python train.py --n_head=3 --head_dim=64 --d_mlp=512 --norm_place="out" --positions="rope" --rope_base=10000.0 --qk_norm=true --attn_scale=0.125 --parallel_block=false --init="orth" --schedule="wsd" --decay_shape="linear" --steps=4493
MLP neurons of a small language model. Each row is named by its layer, matrix (gate and up: input weights; down: output weights) and neuron, and shows model dimensions 80-175. Each number is 500 + 25 x the weight over its row's rms, rounded and kept within 0 to 999. Numbers have three digits each. A neuron's up and down rows have the sign that makes its largest values positive.
After each neuron's rows, "fires on" lists the tokens most often at its 100 highest values on Wikipedia text that the model never trained on.

L2.gate40:484472450531518548492521472496518491550528509523473493487513534517480495524485474492514514502494522478510494481508488523515492490505495492511501516510538509469510493479504519536507484474471469513521510511430474525477481489519462513488465524464519509438488497485515479476498507452506476551
L2.up40:486478520469509543516451511475499532498519509487507527509478517519477533569501495507472502489478496492505488491487460472477521493532506494487511504531479493533494498475482481533519500476465512530502518493490513522464448430513515479446491515465536528481510483497498515467493474483502478481
L2.down40:506492495499514546528499502479529532515510569493528489527491483532501494500469549498460515469526461517506506519497480510470488507522499505475549478547487482516470505474450495526496493488462484526528514481491518485521480477465497479490520483535513515479497512489492505442481491470514467460
fires on: " g", " pat", " ri", " car", " res"

L2.gate333:524498517515513504461468531451556501511516525441528454495531494473501477502504492524496495474466495482465494527521507482522472503487517531460524493530473480481485502496529491492471524458495516534480473461534538485494535506534500495488531516518496512511505513486497482494490501512493476499
L2.up333:486506528505506548545522458527505513470439493483517526520504569476437467494481497499463494512511483462499476485510500547507487491522515533540468512467517461498501472466464536498520509523511484508465477489517496495469465512563499492501490508507510526507528520502491524482529509491496527458
L2.down333:526489483516525491497547533516504539483494506509500499526533481507512498532493498503499479498490507476483548479485483531522446479468504515474518485507453457487526546521502515501507503500542482466472485453517539510419467518530487498523557505517514463497547548538537487496467482527511500509
fires on: " No", " no", " any", "No", " every"

L2.gate100:546517457512489546481496501447498510497458521474503534506491499477434473457505507491485472542470517505524515529474521502486485470441501488512517462498501510468489467516502503475525494488510518469487496504525499535528456473530482462498495499478507490513457494496498433487520519487500469507
L2.up100:532526485508482490479470500480512497535507494493477495477521538528513512466549542474494496520499499505518481463527497503520439476530499456500530497528477517542508535528461514496526508482475507522468476451495506481488494510467515502529480505501527535498552505450499510487507524488528479414
L2.down100:517553529484499480492483532471515549459502559489462522526476537517479513458512507472497480483468521487490496506523486537538455511513486511498512466473515523505476498522485533505560529495487504512460471532487509549517498502494469468524518495467467480497488550507486490476476506486493507492
fires on: " there", " Th", " There", "No"

L2.gate347:479502469515533494525532531481532474527493503503489518474486491502507474512497522504493530484520489438492481516504490490470527501476568549517459526478463461536521510503512488590535509532527485533491513525483519519509500534471470456531506545508474493499507482526492557515480482511523497481
L2.up347:447496516513502497525468548506502477521503537468503462492504496501500455505507497522462517514504454508470484478507538508438563504496552499520457470500480485516459520559544516534499503516525543531508476486511483535501571526493460491462505529521488493528486487507465523509494474570499530511
L2.down347:529499516500509484485504485486470491476512484514456514489501507504525534476493493476523498531503565569517494525511465514529495491504479480477525479488527525480514472521484483411486496462485551462478463484489479497504518496504500505517506500482508511509487485463509453469484562487514526511
fires on: " |", "vis"

L5.gate440:503516467515490479468538502536480481454549547486478507481494565502482511499539518502511421490521518475533518483505499502498470467522498438491494448528511467501503496506493496490532478506502492528527458496561485500486471517498510505487526475472536501497544485530467472525516500480501504501
L5.up440:509548490535505480511524490546473566498544529493544505501482514479485470511481509476543483496508494470495474542470516514484474478498510517484514470493483440515488502514526503550485477485477509493511495512546511524469463532516540468505486493481487488499485512488511485503464474487491471488
L5.down440:535523504486500438534545521515531504471455532475549499513498486504547482478475496525467469497515492499502513551485497492487511487527522461467486534510515565525507499532507495533491508502504487464469497500513512495475492482496482487463537522500439429499476473529518490497500526465513498548
fires on: " int", " Sh", " as", "Sh", " man", " no"

L9.gate400:513465504493473494467446476464504446506513481515467519519539496485487481469509451543517525526522491465510508475531478470507446510435476508503507458478469524489484526504501516489525469495512501457488491472486520532489469520518504482529495491464508469509544524491487471516499521491488489539
L9.up400:536475548479505509492526510459475500540437477479504468471499505509502545488459498556509523502486514507504494529552504529455466489474521524488494461440482457503499476521489526481485480515515499474512541476463468528498501487496530509505497503516473499506522497537466523529487481500511493484
L9.down400:520483554498521509542511519510531514487504484480463448480505523496506485486477497469511516518510516509547510521508516507536487504489500486531500484463518509506454467483507490450512516484501514482510492495463485457542524557524493480477507527443493519499507483488480548494494512538495542515
fires on: " |", ".", " United", "{", "_"

L5.gate499:484531469453474477494525496497461476516504501451520467507468465537503473493473470483492493486464482508492565535468493467558494501462511457477467493506532516544489484516492461514494487482530499517501493507546474520510480469492557465476470516506481493506525497468506480501482460500478475530
L5.up499:533534492528485484510504524502424480452526481488481482500487531518490460474463499461536490485470494528529488514491513492480475465506527465457477510490535482530488502503510482464513503497516499482514549511530502519549506484483497488553488522548489498499492505528468488538506510525470518451
L5.down499:492466511500531469455528510482503488478537482477483456512482475575484491544510502473531484522476454509525517477494494533465475531542536469460456527524527449512530499471496516499515576511470527501489519453482524509491523524502495463484492474523530474474467495502496501503488468495489473543
fires on: " Su", " e", "Te", " Te", " Mi", " te"

L9.gate5:484509442494478500483484538519462499470536498498505514509493498485501462504473473515489496492461473493518540536498487460474437511516474526499509530489516476506535492513497460459457500502474467513482511517507514495517511473517507529534487485438513552480495553493496467496511551531569509510
L9.up5:496482466471518514428504529493492515504482508499475512472497538510498498474449501465529488496496479509505480531480489553534459507487475492514518495520539488485520498527538519520508493475515475495491494473507494518505480458482535564463539508461492467487494521528516499463463525542471471504
L9.down5:539479514506532519506473500517514481534513495481510448504496498459531517531485511479466504477465489499499519480527496482561480519486472491520508485464536557493491501512508499497517531515502541435512493477503495484511524500510500512463515510524509486488465487502507535449476465543486518494
fires on: "_", "f", "(", "^", "{"

L2.gate319:484477506511484521470488515504495486510511506471537544461493505510491478517516565543472477511537472469467474483490481462505476471461481463522495510490455467517519491497496522528501459482498490507467522482497493505545506505528479489478544447578471503460505495521485475526514474470517505419
L2.up319:509494514465544581560516516510498526506500528491483503483530505486474490522535507510531484490477474528529468495516515524490504476502501469455478487472475512476494481507509504448505515464479465471469512491497491502513485474532517481491491501455471523519489542495476496503443484497493501427
L2.down319:519478502449552535473518462508494526500523476484513504459506498453499485509516524501503433512455481484481486507483495506482488506482533464489456471508448507498460480553436479531467498484481504518487480518451520509493471491520516511503458458495488508484471491484478517508474528477491471468
fires on: "J", "I", "L", "To", " Mad", " ind"

L2.gate257:490456515585457485489503499471544513524477504516495548552431554513503511564496532497473518543534513511511516516491502455506485529501514453486470513483503528538525506492472513493455505465488482515527494481512487514520477492476515503517506496513492499454508499497506496561500510482470474479
L2.up257:519530495513521502498443511476487510484544498487490483464457502504508485510480487508504512518507490513470470504474569471487466491486534498510508484492510497524496467511476468473466494511493493494521456530479481464508530468452504494512514512501490479495536491458502556530531484515467492487
L2.down257:496464495567473499501482496462523524507515501521444513491448529503491520531497530480508505529535499531480485528495504483493465503513535466489512518474471523532503503477448509487466476475470489521505445507485456494490469460463521525475502489516474455475539488489532518563506526525485453524
fires on: " Sc", " sc", " Rec", " cr", " ec", " Sk"

L9.gate420:499493504537525534481469517510456488474516515536492496469478487480470479533491518494515496443523515528503520494493515535501450527499453509483508500492499523460482550530503501479502439503495477511534502491515457485470491551544490480541494509504467488507514439524564462549479481490533480506
L9.up420:523502483480473508511534520476482502545504471473491482483498453532522482545499490514471519511476445477472515480502501514498508473490493515514535495504477500532510499492502455501478507472517502469475494525518488485511516472495465516459494526508476493449473546467497515509487489527467521485
L9.down420:498503499492546548471476487523509511455502507534483460464473476517466510504492526463521491442552488554516477508510505464518471508480465503466473499507514508493498509553500490544500474505518504545516516483534504526487490553517534496519497463490522515546532467501508478533463495526501462533
fires on: ",", " |", " and", " by"

L6.gate23:465463511482527518504502498518496477490508496480482522485500540499470501489482512472524492515477511437484469505481504456483562542484479492499484534503461495517440501483509517536492498487526482497487445479530510476526503496472508475521468502500534521503483489455517527502504491497459535505
L6.up23:526464488530508445475530518498508542539490503535473478482524542506512479470464541506489522467491483505478520473455503526486482537532498499501499539479527486510537510502523482496502472513485558494489519504504507488505496490505506519521526522486557512559478464487536485481501477481500505524
L6.down23:491497467501502461468514550482490539508463519537499515506481527487479457504498509498495480489452438483447517462469470485467505492522466492522455503521490499484502499493515524512495485541446518471489520467496533469472458515508503498504512506523498520503484480542526499506508482471479516473
fires on: " long", " High", " short", " high", " Great", " inn"

L4.gate384:529469530532478544469488491493459518482503478493508488507482475490448491490524508500510494582503493499565445528454506532468520478492463506454494504487485504527564482513473495513512465492532474542480496521476539530502532503547527473522504501502505488511498489519522474489494531543527526449
L4.up384:468499472524519469477483523469457501535471501487463501517511499430467458440497527547516482486470511521492533494474542523482500549502492477464490446526473511449488511505455534501513514528495463499514496455493494472526494500466510494499498473534502527528526487504488517462466501479518463482
L4.down384:500486502538467490500531489491521529440479527475474491500493464492493486477476501530494520484470483453507473501498486453470507545516494530507555476509507474533588504521511502503518530502491465488506465474516513481520462528509534491519483476509525488492487519493511462479502503499507485450
fires on: "-", " it", " could", " may"

L2.gate99:487437480498512506527501499474424459500455479508476507546523501482506519532499520509519515513469515503500478518559511478494460532527480498517489486488485506497510509539545484504535496479481510518491461468474539470531499502485515481524522474519468512499502480483500479434509503417487490492
L2.up99:504489478491509446509496477484467471474507467511495532516518521489527531497494498473519488491512465502491492477514532486514478513519474511489538523570509496502505492532526526463477496491525495498479498493514518497468496520471524451538490503488497451522521514468502507457486500499525476496
L2.down99:461498484531472491535499513451494500487513484494475500501527531504507521514497493513511504497475526479476497487554543528485439530519484519502507481531540471535491533512511520502506543484505547513474490483470502496502486493452524467538479489527488448486473518489475513454501525469512526471
fires on: " co", " Co", " so", "Co", " Chi", " Ta"

L6.gate6:520466494512568504501495501488541496494465511552495477476490483486468484493499466497501538468462480537481517525497468479517512508471493530469502560455477493498562519516467490525485488494470526488517490488518535454497456523497488534508536487464541514517480487470508514532472448498477507487
L6.up6:492465471554508524506463509495507470500468470527502510492496514503496466456526499477489536509481457530494492505506491492475495521494530511489518485496493523477546517473510527490479496575480505494499530483511481466429526488454504479509472490538484551540480467475524515505499495502480509491
L6.down6:452477520565499516481507521456545513482504501495548473487570519553476510517483506493498547482453476476474494465504529507484488495495507514494534527482455453447543490506517472533498482534489474495483487477439497488538498480505486493522495507449514482483464509455516483526524456485513511461
fires on: " local", " national", " National", " social", " traditional", "ary"

L2.gate26:525503534525510483469503512516553500508520489537513461492505487465523476478474445512478532514475490474465493457496483508542506496530506447457538552495503485503475536462498506501522511488508468513510484504522498483522522516504479537538470520485449527449505495487470532489477511496506519518
L2.up26:489488489519486479526540492493511509505534512484538481555476445514492491462472511475466507538511505463462475495489503519492508518529500508511501484460508509469537461498515500501473507507458540521488508538587517512494503505506518503502507511513504483502538500483475476484477485529466510555
L2.down26:472463500498483488512527485433522506528523519519484519500567528531532514490515485525487485475490503501512476517529459545528522481489517525529522498486508526470466478522494488498437485502554551521495484499494527530496449480488516519470449530478535464500482494487531444491515528468462527460
fires on: " |"

L2.gate460:456474496522527526480537483480447478478564520475534531504478516550528489508503489508509519439469474465501529534490490474501533502480484496578463494501562523513539509554512518488520503508510543512511486502481485508487493492505512455513500489494492460482503533496509481500490498499469491480
L2.up460:450481500536490515471489504481463434511511517529545510491469496522492463533524525498501506456476492482486511511518498473511468523512531479498460497478504470549501521505553475496513470519493472484468530492463489478515482489444516502511481478490499491510533509461506544511505556489472428448
L2.down460:472484514526468519509540510466453496489526531493537507555482508557522504515537509475474536463478523493495522513527515493481539492472514534541523474519545488529471493517542514479491499496489538524500501506496485473526526484501516531504500503487517455485522538497528549478474475514484487496
fires on: " co", " Co", " Ho", " fo"

L5.gate341:479507474489492545519498440520537496506503461501496554505499527478497478487523493484520506462482468482515452463532491542510505518494431511452481518502470470468485509463479492514518507506513495500464488464447548482503530484505558481519499495495505539495510501514502529470499492497494506518
L5.up341:488524490516483492484458470493505498473481519487471523477552516493525524488450475504519509521477472492495497491517499476502493559485491505502481497475530492554517513503531481484513474464506467499510476473486517473519526470517527500531517485495548492494503529511520556514531512484484519536
L5.down341:537546457509506535485507432531505502480475509508508535532533486513508474477513498471487448510500430499483500465500505513462516511491477491508485500525479492486485539416489508524510513501509535479489477513457506484510507519500519509490533493466491507459458505507516533533484466504532486508
fires on: " p", "fo", "og"

L6.gate359:482508513520521489499461446525549504522478482506557548517553531516547459533504499445499480491525514485444474488509497476470523478522525527498478479514502511528482498485494490477472518498500476510468510476504496530487465481459485439478488449520549518511513480480483499466504522514488489472
L6.up359:462500455496496504464505474529499506492525520506511491470545468505511501532509465463509500532509442505541512500513507545498537462503462525456513507496481489511446492486470530500547489522494480531489472508497503459497499505525539489512495503545502519472500506491484460533558581525514533510
L6.down359:478514507509503485491497479553494515493553524497548512523551471497504502570478460468521484530525441501494481486503556521493500471484436518461501468482493524522493495479497482538514514514541516509495491475486517496488505471509513477460512498461486531452474475483512488517518477493499480495
fires on: " p", " cur", " mar", " Par", " wrest", " ag"